Weights of a small GPT-style language model, trained from scratch on English Wikipedia: LayerNorm before each block.
MLP neurons of a small language model. Each row is named by its layer, matrix (up: input weights) and neuron, and shows model dimensions 426-617. Each number is 500 + 50 x the weight over its row's rms, rounded and kept within 0 to 999. Numbers have three digits each.
A block is one neuron, or neurons of one layer that tend to fire together. After each block is what it responds to, as a language model described it from the Wikipedia text at the highest values.

L9.up994:485539515426471569606481505562523485502474555469418507419513436500444442515560485464468462486555480511504532577508577469553465522526533507416418524498505411504540498459513562477562581486533549425514457448543475512441419456517422563494430541466442539675387529537421360477545506557477515480517451525537465472517515433473523460519543501462556536462535575524530536520449430544545495564487472523519465498465501602545394511551523640524529492399467552536527530474475439394509517531464462495469470501468551447522550481512559493468473546447522480522563474524486541483476627462447425478
Description: Year and number endings

L7.up810:464529491493529536512512601515499467470420551482461483525551572485507519484607475554438485513562469536443459432547552557535456380574518497437553565479484472533486559552560545484456516480503517423510502623460507557537508481494532549483586456477517550583549469535434370413509586376486560378461481522400444607526425459547497540553491483415439521470542490504531441561466481532508427464422571429426570514490427521559481486537499573448432493514472471472438534501456531540582469466501447446577524521493557427509469491565503555547441540485483533595433460566533499576642561481420563575
L7.up1757:421506443445424583543501521545575442422455596481459420429537506461491491438504436511439477457501480466481496506444507503570463479482523489435582506439472469530480516496517504497552548513514550421469518485560462536445538521430507459530495493425471564657496563528545398466419608479547517471586536604539535588485527485427517553533450512529477548502500576563449457466471571537485452499524473470544518562540497570395483456635536525505507474481510484499537437507614404455545422451536344502565519478594460485481565500549595481488515445552536545417425450544428499491533549448439423533
L7.up1787:389511525484440495547477500524528502506564492536453540487519538427438487511542511456437532516598584498517540488440503546447476425509564512409495516490443533430548529481498638421506552496548516431582472575525485475497528486533556555488563423460446549564485588623503371463521552454434488484549626541399437494438472466466565597599491445469585546441511555504499530445490424532562587607511533506465505529518514451597412477540453523564528537480548553446511552484480456495538466426467524539509484516439399600519525525555513467545442433516491482406453530472604532525513575531496505409
L7.up1971:448498549497526510566580594527483490531483498511407529516448542523540534435458522493485543491558440539486551379518596516494453469466473501439577438499396451458508524593555524543488572484519501490533514596605471499530488571482482557545549458454493422591464589512552488490487502535491512414431465517485475601536527424461513505524549448528503520532524534444558442535462499570432450478533543541439597556434543550437544436466497543421400475505480555499512537459466507543499466513536525560498468497501519468593521522517541579440441401552506539471536483514610530478516559467418475491
Description: Row and sentence endings

L3.up107:502534551579514563543474482578401490468542562524498525472419475499451463580559514491542478529399433468506453583492425451503421500465416523460529516483488635493506502470461538491489495357476434523498467528497510489505475526517543622466495448551483614529499517514391560578510508547620486406477517521506454355463510503553472469517536410485562549518511512556513488510486530581531579460423535482502476530480510527550510498500511519596540515460538448436450622506537492507438542477481434500455453454581428450546523499433407513476494611470550506513444468558465505514537418534467393440
L3.up225:453538466490482555598491506496488443473567608518452500387551544459556462498568472498450536529483503502486479493456496494486495453505417522456559480466534519426506550530527561547523507485451479498478499601614535444481442520487521549520510510392501594544460486508459535517509497388463528398454526528530461473534586492472525473544522444510525487515554524581549514494392574480530450450472432505466508567507523449474516503490533578501621465529526537431432539449471545504508522427539518465460465557493521453527471542500512637388461657495473502513477517518444521484583385529424410483
L3.up736:517496534530468543468536560467519479522409510574499458403615505478419442525507479500494495445425514514504509530489565533468409596521439589544571452578445555443489536525537585510499598529562594450483488551614441467524476511522478558432537529470493551457442491499479536565544424496536518433552473494534464532547534513574566411475528421346584500530481464467531408459502449459469581519457548576469577589459555505415543502474484562532492487463425569311383505491497516434506549459478575423503476517484443444572534515525462510443498478509511534434436516473480511453550525446396562506
L3.up812:520489481550547568501499604486515506486463508581419459444517465468473422424547383594537472471462442517545461507535500508430487466410477490500464485546415540404459560543458476425500474466462551523514518542547442365493419512467498543453458474531490468572469530495480490528470475536483529466421521452530451451583570489531508437539629542518522520488448534578554455531417533500514462463436557536445515573373513524507514511493538545496602553505387469366468452474434478558616507584487402438443462511526464480606498482511564525457430563530516577506591484470554524531597448554446484456
L3.up860:485560572471406563589486504517469493439556513514468492436489435476513491468538506525490468516522514539460472574492529531392503516490465533440434405499484548398457514478515477523514576411498524440485487590570449480435464527456514550500497475435440501511523462508522432595481523480567470363453423466487426439502498499534477470505514427550517507551488568611542567463457572608518455423360481491508574590433513517587485490481474511406582462516562453518531537446417562450535475454555405516447494482559502474496526473464480548487491557474471553462512559470472526505614564599539459363
L3.up1225:516471486512514539522473546523503504498507525546502444482545542518516490490550578544553570402553523558539535598589443491469530443373334548463500494461491492485528493552482589547432566532527486562537477516494462533534439556445459481512471528471518557620420516530431508452542497549530522445388551476489472470553563428451550515474473417545549488542486491479474548537481578517482505467521503419464491538483559545516474472523431554552532594510540498425474541483514466484551528501534510508529520476469615462529513488530554468496467580454522472486373475397528562482537461545452472460
L3.up1481:538521507506450594565496506559517512498492498505439448418509527514544418534547429526582444346524451419501536598486522518510497467441380563484545507576463545420490509516529525509502529505470408501519493563635494463476526558471457520495531383422504570605488540498473500531482531516485442413487478524579532461486564427563553439508460449478526521532583520530533506434445531460492442538425490478463476592493561546497489495585472607500637489524530594439478527478504468445548451455643448449513536506573548459533584465424553484497493579540582518475356510488553577536457433564431472486
L3.up1554:460428476472490584523441546482527528569541490506502510392543472439466470486592532579524522375532449528508392473368579515559447465449526595575490438456490411432556450540547515472510544485529439481537523554559462443486423489517472600430506524493479529568496454478499452534475514489493499418526545453474419514490507466615491558484534477568528530510488477527509475477492558476527498468451518475411493562426488503538492490439452511572601444515452483510501447473437550449551568452568586451544483486513467424524560555481524428351446544509455490408518547447479497634511519631490510508
L3.up1696:495454448569563553522523564485564547503505521506476500400552503523458440488562563546568548394497500535554434495535520438482462483440491669524560466525514457509496483570466515614561469495595615491617538505462430544544464479490467518481516562488411477514497469486514501505472392578571551467439629500584459598443533483518423526436508451536525514502521509460583477546492466497484550573492417463425499501404517498545609550495536571543560535604485557405519463499435470419573540531472575373530521519487565497612462499455555428429504590455536411444494546479556481540518469549471497478
L3.up1761:370578484479428582559455472485499494465518532504481451445537468498421393492566481491451511465481530583480522590580404495424499537434452593435600488455452610404496476468514567578505463443488515483475469506518493476493486534523501476573528474515452583543486467484496522464483497452427494440513566562492452505523571487517516548499436389498567528546572557556567551542430552407529461510463455403488540527470512486544444486580507565516555542504537531419464464428514519477490507444519437509492551462471517399486495423456477589360486616453501509519514539489550504494512398547435497433
L3.up1786:437475570654479552520483495482496491505457573508479533489548470494621482415565523547408472587503478480470571556471503522509505479496396557518665443457454512513475522542511533479496437457521589461453519516515441433503530533418496560484518610504479472540445521559455487495518515465501592459597485463513454492516523473489552474497493497444499562504417478526618480494443502571551540482460464500477523582422510519611524510476527572564553444467531490429465484522479450464555534500505540442478486480482491427503516512510483461568435595528483488442520511560512522436536505503488483407
L3.up1892:384609446463453596532470460482522530493564495470483466537481541488537462482514483491500523463423509486504543610530436540446460494437410522485512425506499507414516452509540553516511427447504493500498453558566560483493441519483467471492465480436466572483477553497458517483517479484426505463465558494484500502505476523596515517475475422476594483519485517563517575506461530396490492441512473498550543501470524504616400480608501584589655520526466512405514545475521528446493495460529500485471539511489566449550474503523463535391449627424478524545511479528523572474503503564446498423
L3.up2012:434495450479594539588570510553522454516537520504457475473516469489512408516559459517563489456487514458509461531545515482494509502478438489509528471549447586460488533502453524564489543373477536542478495577574561442465535595505489533451522424529476548468507424473424497571494488521494523443427496466548515408601477467468429526493444475444497524485512425501496532423420453590505496532277431470456512564475442494531530600610506579433624547549536532481507590437502486500528551441548400475502483486530513422519512434455495521498418589567553573464429553403547720487460500546420420491
L3.up2179:457510547460547629567494469490497450448491525540433503464436420474561515493465475571524529389444474478453525509563503486438553524501522608531511418550494464512478510485494550425515510528564496437541531499416453550491379406456489595532513554415449452501467496506510497598498536485513483437523508503538566475489508465495482568496536509479462554536396564521536559475327485536521530518471460491511595591394550503508531441529514573526463535473586478516448469431423531414493533505510429485516601469606534524524528519610561470368396526502438562494547569494512530435569508585449503470
L3.up2255:438490599558541539566507547444554491479402561461466482395540493547515472458615512539603423420535483483491479494463538476508441469497496553529621456498456479452457503528540576482498583447520497535508472473576461483573419556486501474437459494514467465544499487480539524470478386557532457456463539509513532496639556486462559491528498508492543484532468585483613564478473566491522467564405504547522578555533452516529474500580439531543504478457484575380455477530493539489521500475587496461512450510516547536560520509642489567406504539540449539529434558533521569563511466575404517461
L3.up2384:505513506486569507469570615535537453462517563473523459446568452442537517345556446561529529458568514400507530447568536456518557450535547439473471459478442436603534497574542465485498476503518490455523455549472511518434557477426451486476481504465415552457446494496424491456486413517439528431491551484449468482554556478500556552537576554494509543503517449521454492513421577585497490513496590506546534555442543512501525529520549587472474495584484411504505601446564496467471560474558438430532517486407495509498540516500544494451503522587440555487509573564405504517535520535444532551
Description: Wiki structure breaks

L9.up816:489557536438559550531552440468470458451455529472483487411570503447503525423481468559465537530457600538539466488530511560485520488486520494453475474531457511449494515509507551458530533436463527411524549505580361512527416498501469524476673538483451496541530440475532406555532437466532514506534450595456378501449555534458491527511523481432523536495467552624462481466543426475525425581478483429506498559444450482487511454433510560494464528498497473565477497553490471470499623576506437476479471462462476561475493518546597535466451556550508399515531542483447513506491561431375473534
Description: Blank line before headings

L3.up124:354520489585539505610537603463548518510357534590468517495508487463472435462496485536485476505520456460560470554468485544482465544530397520495491513493417508437495572574438553500486515561531440409486481511629536480556537521468471547487487534454453486503491478510487487532403509430532468497462492534477560500507490403529528448509490484518522549476476449505451414487431539575505514522482464547398418580449516507541452466489543499481489522562572590481462477484549515481602490511503448545558458489533507476588507494538515503513460470607489464470394477465513508521485503449452437517
L3.up367:444463449540448497655458583365551529476415520531401538459555526460393520430573414403539471436560438561549516572481514491405470604504432557513527525576456452444520501580501523571522616532490499434515449484514534476594462510499484415480468509455485497485497475501496510525442549528480440489432503512523492431526560447523489524487443472527525533509536531490494456508477544533495510502411451454425518583493504548562543473469487535497533569505425601474451399402478470487592547645509548500567448579395593450587533476552423495549507485479547473466505519519532487577576483555421493464
L3.up370:487519555506487610569487456526511542452515534499453481515441551501514479489538520564461569421563542532491511572553475547402469634488424615445461451486497553469491482504557574486531582484552508467545507503528497490476337535458472517566559511416421506572514461484563455511504517508554499469458511486520478487465553485591519550535495347521536615524470598508541520499420594540479447485410442484493515528405504465504489489459526506568536513437587519498467435461432490441491501444559523426494478485597516399520476458493513611409486604379479503434492587449552515538473487522453437516
L3.up371:492477538496506493553523574430573452457478462622408507491423555501485493533467440468557539483461491511506508529579533549556475582527488527457519513567382550532480552560529718509449559457578466531476463505515557552505479534517491466528495512473430449525522535463517501417460414568503507509437575559554510595507508512452538448473597491497538562486494559439523452539504481568483478555536539521454492627531500548487431501447524595479455540507471563506510556472545525499491520495473401544578451521585635490650552364569469477441507448485577550551400479458645523481487544486428457444
L3.up585:466482598543477605545530535396600448430425521531451505490431540484455525479480476473519433485552501525493539406610555515508497472493507545463547466550419501472482538562481602438513557516599521468543504528531491497436499571490458511522496517489379518499462545469534376533480584510440480481499513435467517536515599352486554529469514466519511552514443571482461483531472500543540464503445443495489432562485565538427566453527532522525511511512477523455524531454466433446555526506543523578564560529497529486554511453570506532480382472542416550445446548468594512583574531494503549511
L3.up601:505456530508527497556514631432583525503503439551481481629425529484492462381463468512447488485508500556528480409553494572390456570477495435475407454492438527540487576612510567467463526558616558499537485434515432454534481493524447428544434523531408545595534535475500418413420489448475486503455490461495632523523495477495482506545497471496479541426470504464471461520480511561497412509523552500490458539494546490450459557543575556429449620499470500471480497401481458499498522474520484517626513555503590515577518422499543567476411484575486558466447468490599499497523464411453532529
L3.up712:419487560532485583628550610473471443389328510510388475503496555491559426407487455556503507431462475557554476463518441486469528507491486500444443488563406541468378566488499568515517471477573512454526543567504411512502478515427484530529467480511453485573444597561557427547360478544425507436522575548482544527516549510555477514488539511594509547473483526495504489450436484492514503503503439486470507498533510511416562499507556564507464526582482541487515507462456477389641504458485440456481461550552509502557529470520468435528485518580583567486465639474560429615593546478387444502
L3.up1061:435551529525469498632543556514458504476458511537434503525504473431474516560462457548462453534550529514545570511617476535493555555501460558503462489527373589452451645552498697537418481486539437486539417504487530548507451533529468500510384526470433487510471499505496401507465511433499425527455472487493561467545570458465476445584509489449544611514488497541492511555480521472561486477463483546487490598491485483544434520554497620497579562409582523452531540511473476479582494553559400503578526515535503419634566419511471447462481456505530480468406553459552472467484487489406480424
L3.up1270:460438530492499599563493665472480435472409496609423453423519521477448554432457463537482425424501410516537566558503519523466525549517529504464518469509408461388476610523481546423531508526562560443500431497549524543548496422463518485486488505503420484502456505490486470535445489516419458541379482596504527556511656521521568451513599495528516559471467511494520473483437507507539487507430464519475456605530486499475507503523523577554505625482429568393459473549421468477538572616485529534531428572488559506529503559571485465493501490514473514495477463568568472603629503540465486484
L3.up1505:523490517505499481632568614425532517517482502565374558555445524451513574429496474532506481503490459540468557456534558581542492615492510543456590484542423489442481545560461638475518500548656458507519479457489553505492506543472462495530475584565502488436404520489514478467406502539460455563464503463492554548489496447587542490529500475617523568504476534532462500488470571561526460483505435545449469621445578527496534478495451508528513573479450502488538474543491499558583485590440498573604484613545623439558439483586518417485490465508495455466550540558536467546453510555435416520
L3.up1579:467539558491553435624564619485516523484525527600429518528561488466473528410526448481509504448471449520515432597602533503545500523446499510488499507522444536455520594597456483493511565476547538461537416525592530522488473475508447473477537432502472463476520540501523508484395450552547391448445483432528450483541460376531534505496542502471486471548474470545551450470443550582504505516474525501468443553381493597598452472456488543461479467457524447484425525489486549497626533577532549428613507575525555435582516513486574468503480469544510427462487511483501490468473519504428488548
L3.up1835:495569555446431506518563588526573508529458538561443411587486584465497460520473422522535477518510511445440497489537525479550462416407431415420507457426409473506503611598444520567455537466517559502576531478449479430597547472522492476494408415498461487486467531467488418440463456531473438511525552550507537515629559509523588529614516552567553550455517528514548482541459570438545437456467529534448476559433482476517420516555502553507508595493515549448555473621572475601530523510515526540492477569493506505559501408452533480541540548600515465428565458490528465533437444581418447517
L3.up1912:489561481538526529539499555572478440401509481564442592512412474472412540472446517512512556483502484572477449439511543523483424482521430561497487455493467518582496574583454590436468515463534480527505478448542491557406529548458468493613503492524417509502465524496480499410483464462558528542360536451464526578547483505485570558541525511514512494497514522390474484537502551538501551502544537499538448508462492513413486485496579600542467517497472466578478495493450476538456459501499406561584486490525495409628487427566432529373401474591435471468450514490549488447438481484427537552
L3.up2059:530535515509442582579439569454456414393429503569398481492506469498506498500499475516508466450498505540573475501547531497505568504514561578433565459460439494458479515535471556541546590518545532420506546491562476493462501494442507510499502579446427426552423485508490478598424515471430445520470522407481434517516550431499502519394431493486538614598503540470512430527363473526479499490520469575470420629436482575501501491371526495533521502461490552456480483428499503476526560515507597448517423483532524478522557490539519500521406496541511428488464560620590480529493460475444529517
L3.up2087:508563527402499612607492594574511473498508568499412517501419463473452522450596438469455454477497522454525466516534560503432472640532477440515455505515405490431445586546533584528495521491575529544432482542489397483524521496434521499498435502530458481520468480539506511470471509502495473492470500543547566480620568471516435536507599595607412536491429543543510533534446550509513489531479574480518537608414435470456514519489494512532461551530513473392461517439488448445436484611507496540572566555606640464524520516487453606503496498519474485492547540567495503505426512487370413460
L3.up2137:451540573617482458515493623427471450451543481632473505522381533470521547491413522564492520498480520549522473478528527498598417491490474531462455498510369583556495685571451657462391539422591481520515427558538500509483573504512438469593499503515481479458540491461514486447435537482409482449530462488473544576565579566485484481523544501471523489489495581470489485535478510575498452498517562484479443605487453540470539492502491621482452552532500482491580563478479540525522519491526458534611569547486566498612548385530531483476432509528527415508412504468578507526472564398427536454
Description: Table cell separators

L3.up464:497474541588479587554489516523523474410422511492479457539454499505534435521471547535507474536400474542509460564473514525522453547387503560502435442561541502509427515518382519450493433531614486470447490469572425458522428522421513569612537563545496526493503477542519527591497521404514453491435493519495541406453447591516475518534432458604533494459496539476547513471511575484512517518398458534465323453529490493489466470514534498550519484414638509395577530515480411479535384514532486469429562518628504572451528528489470446511503561454568428435391515507478529472469502532514453475
L3.up504:473510537474468484530548477539518409445461501530482497594491529486466492536464442636567554529492519513513507489528474494592530560464519553422404451509517482447456509485451525491495421406475503510471500449496495441515504546430491499618430530504497485498483596489537483450435499510542375520472562514461489557549486552459484481514519499558544529492547572540528550533479533405561521435459376518485515467518502530461454485583480517450563560468600459500610525538505533533476543489524453546533524496492659449505522423494510484441400552509482398510465495325497514478478492564490576497
L3.up816:528486549491504574548505493536501531486457523492474521481545459494567461538631460542523435487438545400565407485502487496420540538498503444475463495497481524469415486446392490445525498483462525518492547517452567468559526554451480462507477499597485556469527457511523565607505531465388475521455457531452477428572527534417454496508438518523489507459497477546493584360489473456518545534467449498480524532517495446491452516480553508595531525570512510403530490514441503348480506458584544585506442489514426512520543541441460423478422653497520515521462423360469669451488490568482476472
L3.up876:522519463412520483581540474481585619497524568547423454554457496496388491544519444563485555433600479510570541519535407506486509446461494589436438493483452396467464513493481545460488573501566584441530596474521395467526473485470485500537477477423496420546490579516456455515470463482494474417578475467535528423457525526454442550489519510485501472436498574626482539509501470507532509610428542503558479514487392510530481501533527475531541513528458543511528518492481470387515532531508567493570476502500506577519569412467534615487441631476512495574483512458455585487474425449414513507
L3.up879:492519523487407464580494474443418461418518458475476478529465519510548489497485487551545526547500545457528511576528536497603484542440510477438388484490510439480455472533402558499496528417524484477550548422471536464519436506441471463543503545604563589536510584532478423466514466572481500486415614514479386517483467499510525373485502467611511502432520512442422519574458479451492531402473447502441473461530502494473497493599438461572599557443522607555503526530415457510526470559522612577600513497568585542486536469485567620553475594455464418492508448409525416528330466517525453479
L3.up1000:541508489409410566590516512493580473493533521517440417470506463487574461496482537552544483457471506403523523517415485461442434490389537598496465430449452452468408507490382553520557497504440559545503452463535451565543446470497470554524471566464484460590490562488519493485498471518471521514506492574463478484507506525432494508539483466553535485517470595483536578513471466464472535569424473514484487504464513478490472472495539576487564458575440580485555547458469515344434496459595495420551545483491559478546589504515544429418457568504539523417447461428450568538478506536465535535
L3.up1180:538518539450425557503483533454594443525520511515452496425529475473527443566573469491496584510417431479486454477462610468448530570392366570521457445406510400447408482489472547451450518453551517563461515570506562458471485516436484427510433498496429499460456523488537539507501387485476587543442522507507492546485574551460427519525492471595528604490468591476486509467485567478527558504513475454438571516379474462439537461571516594635538508538435439523536598472432469533454564475484525591522525500503601464548491536491522443449432615523489409474471369477480650482443479505465442521
L3.up1229:519449599470539461548533551521454466471544488493446509489585552492553462439474461592560521354502488452573529509521517471563418413395477529507556442488477487356507553487478485422396576533428509432536626480479510572479436573502468509504473460476545512564510540531618525542489511540480548354487472518484427445541480523552534508547462507471506502507568514583467538430468518572498510542444426555530544561516500545494595475558440540566535513522455577544535449536439478347607464475603536497475511477491510477515480475479508573515474561504444492528401463427519554594495509518421533466
L3.up1301:516513485420436602489444502467608521491476491524452437428547540483515478480560486587486516456536495573490490501454476458411462469469422523449420491507513435484499459536475554512542561512512589488540447570489411526553497431427467536431448557365424453599479518514560483551512459575516525524604470496486546557425564502448431507488520527496558537482421559564488523525470444512475530490474459460436551603447464511519457495447453489503609529577435571376608525522448483432487514506459503559471551480468547400542527500584528459484442605483574517540407490482551622533503470570516448472
L3.up1486:578481573431473481523457554485539463509493459458445452535571548550511432496477552580550518447555450533524457536562529459502463538409608480466471497539472542506378496540447507518560588450442592525509494476524455483439433488545488413564406527503480541550534518459519499528500435571478459423590454458557475456518541482420461514475495601571520557573505535562489507555494438608506607565468466463568462663563386555452422522562491468508521557506457548463501481400517527439420536438593499485501578513597555488455590440418495391509473547446565536516403511464640550497452507545477490531
L3.up1760:522498620408456592565495508548557546481507472531437516485475484528533487482525414493630484506492513531518524521379456471537444444442446532438415468531507430432510522505515561600542664401470506561551408550606440529516494498438453427489506568429548521563560517469545480461504481544417517401554484570458440510533526507438530482484517488564531515513531618549506528448473522568496472520450467469564550531438485499489508481464422593476543467465524486475477602465484505407559436484558495486521511447555501448539568476480585451514403641461628475525410441503572531546339479571444509502
L3.up1974:538534626462420534480479547481574557494585487453457448384558493472606484557598520485560552499467458535562453576522516472464516502501470442498449471456498501412523490471505555448515508490451478566488449608485566477433455484449491536414470507470442576442449456542517532506468509557539584429578490487540516468403473533512432461444597521511542554536467520589537514424430573509463485482509446511420470606429454531498492504525489602541589486523450497540452566502429424436443532478494534552519522499462495439547468560474491493431472618542508440501481507499553530535522582535489463486
L3.up2004:567529536475435416513525487453549390431495529444487480463459515481522560501470470489575511500478589513535526440575464492567575520521363463480464441443503367408395477512507512468445487457502461534523522501456582493453464469503497501603493539477443513568471593515533483446508479568527507496484540469430515546508478593520477466521496495503514546479500571594478528534471595433507556439508457509529533538449529481511465504537455545549474539487609558546565543458516538562471498477475439538537529447488622448527515505595504454436444610558408486564512516448511454511552490573509592524
L3.up2089:498542558481513597562507456558523490497476565488493511409509518483482510478633510548534468485530491570517531569548582571475453568568423479457476463473525521361418517470433563586489670390497569511502447511524489536555437623505480512513542449510461557498477427514558536466543529409582481477488468452477502480483499512470502391534456454538486456521504614495524485502469582458501504524363419424438419512521475516495471442470462523490523448514503586468491607506419473466516507502575517504544483485605482477515568479524580501471482470448650464431463512452577490488474477478498472503
L3.up2163:402476437474509441535486469530505539429468516516537540494547453502516430489617489527619569476512537485469455603520437522468505451429484595475441454471555492469530509457402494563503496562553596478527551408393570579570441423405543497469556525408513511533553465486500544542465419558557521583433525403437443515504499406531532447424415488562499534494452484538523470640464530432514524559504481544482505527433484519509534473482457510590519480567562545418484529415516431511570490500555428488475488460530501522557568503470468454514470598583556574531533516438486553473498393579537566447
L3.up2484:513501534455555533545532545540438659507475604545420437566551520464608461437508498582545512435544559454480502478512446526472485357495545494441502489465455487494526533524528590549446522475520641502479643464436500548474476467500452512508545456404498516543429547473471480477409456537383511428492447515536455433521525419507474539490545531497539483495470475514566517531485420532541499507524385514563508525452594477450514591462528535459493471570458512496525556435520384408488531455536483382559377505475570492602530401447526527455456552476447468608542515486523555545495585511395573545
Description: Structured-data field delimiters

L7.up500:409498520442569467588513482512472506448503590544457478451442497451431444461534559442534487507561488495449426538597505504558426458566475547429447547474502384439482517521524581434478532537429575455475540501467435534481535533501490484567511557577512559574366503565494449527452545522452537416420540534488393469564507445577519552422485389450539636543484516560530434397486559478537489579502528467495453459532471550467507505531450492560500509626412552528509446535465431426485603532531527501541579482519538504599568455542511481508520544502551529477455503505449582457464628566466447479
L7.up2413:493538591567480446600505511532477540533589535527435481437389533490434495507544506496446463522513531450490487545569482547481532546467605581545511531527507453483421537488419628568467486437490556553542508412512565468497461443470537413542508489543450458586389558521452425482478578500451499571493481444526446584496473492467442500482565478438487524493485632492474486535414529558496467520491468460446482529461409509554433520515490551490542510497529571445407452517454462516475468498531534436509455496542533512477450429472473533565452555452514461502474441597494526458435576497445415521
L7.up2418:507472570514423459520481502533400547528602557490452502420519520494430525491486551545449466588556568440521479533554486494532472560507557527449482543458494424383423509515434574484419457501485621441452573465445491498532378473368470435479555467520530490525452503480501495427494520497440496514607573495516488505553466519407569567500551481472510521461468526526460561430506454437524470587428465417476443491469410475530514493472496505514472512426581540498499549499362472465567473510536495468513494481471566548552541532482515495508425653427595471480434462503479546423501552461526452446
L7.up2463:456532506491555523567560467516509460498517518502488406432462552514482535426602530498507442554476541521570500538471451558491622525458532503435505376460458472471482483534404543557531496488489608422498528650523522548520470441522508400506452504489526487499484443443485499415484568484445529557640542543508451562563519603447405497594562518477496563529488549447540540384449449433528554470452433582463432493596465519482501482544560538494469585498463502514497469492533471493552539476506511536526534500441550540553499444536406539533475600530542461542516563460490551516460500565477401534
Description: Year in dates

L9.up2095:443491435407511548549488561518459474522500542580516418436446512532511537445583538541480527582537511499490535453508562547432479548467557502486516516468453522405498544508520553524438491434585584494450578429469442505504476495427486543484547544503453473533513401432549383515454538426493544446517448549496512513521501470462508538498561410565530485503505542449458480431483564516534413446480411567476530481496512522543518501525483618459554544380559524397454472460532438471551478592486506465493474540493529450536502517605544466479441505544416415460476556492464456477580559552372425505
Description: Table row starts

L7.up525:460447604650467535557445603517492504436471512539448567559443540509399472510443421558535507484468514371494481444509446477492497525544501545592539541472433546439530511506472536442506498457516548330569558448468410551589559457547525482481487497409510482485506556537503548505461538614560423501449452542468531525522521461514579520523468452482528461498556468443495511479417558467514544528441533555463526492549576599483488529496537493451518491438516604405425421528500501544608594497541505500565423521442569575527593518502508603457489511461494474504458504465460472564477423461467579563
L7.up556:467514527407375516540511492531479448498523471539423535539589535506483557439520454623479497381520483441491526502564547499572611528495464474457457481495477492439501499477613540540494520429470426456486597481493442574412389564552520522460441463442490517587540504526493496544568517494497412330492501567536526551618643531422459375529548547503560477565509471550474560464417501443505534461447479520508444498529426463510415543571549503432509446519456477496555574558452463490527423548535438491546512478585406471497496559541456480506495470499565536528456528573467462473517445586509462470
L7.up1907:450502567528497554497522485577464440495581528475441488494427491507536532476463428552479461471550503431508532500601451523486487521501468590516514496433501393543509502488503541451497500487575460365543602474439552479454393464545527552509497496386459457537427627533490454537515572473487434501554471389485529594484563425543519470482476503524496542486506549497473495510410552522516484485432498528552552602485460548544378480390554533429447459462557546511498451500465536507588577464580468492509534508517558525510571557576572546473422514471454537539520472499487460511459472596503560448
L7.up2045:423458613593485473557459518423467383441457506509460500546456573474543512457527541447502558473484530429481541495496533549539465518524535569537662533475471499449514542534427517430493497506541521432568528454476457466501440535520528458496474520445541502535484566549485535395379607506568504558456453481483525480562519475569548415498500541555493435541572466497425539467509493497528606496407489495469515498471552513446452494421457500418521483492568553492509422565544505557533471579543550430513417499556518561500593522591569539500519552512441515587453491451471483573439451525534494494
Description: Table header separators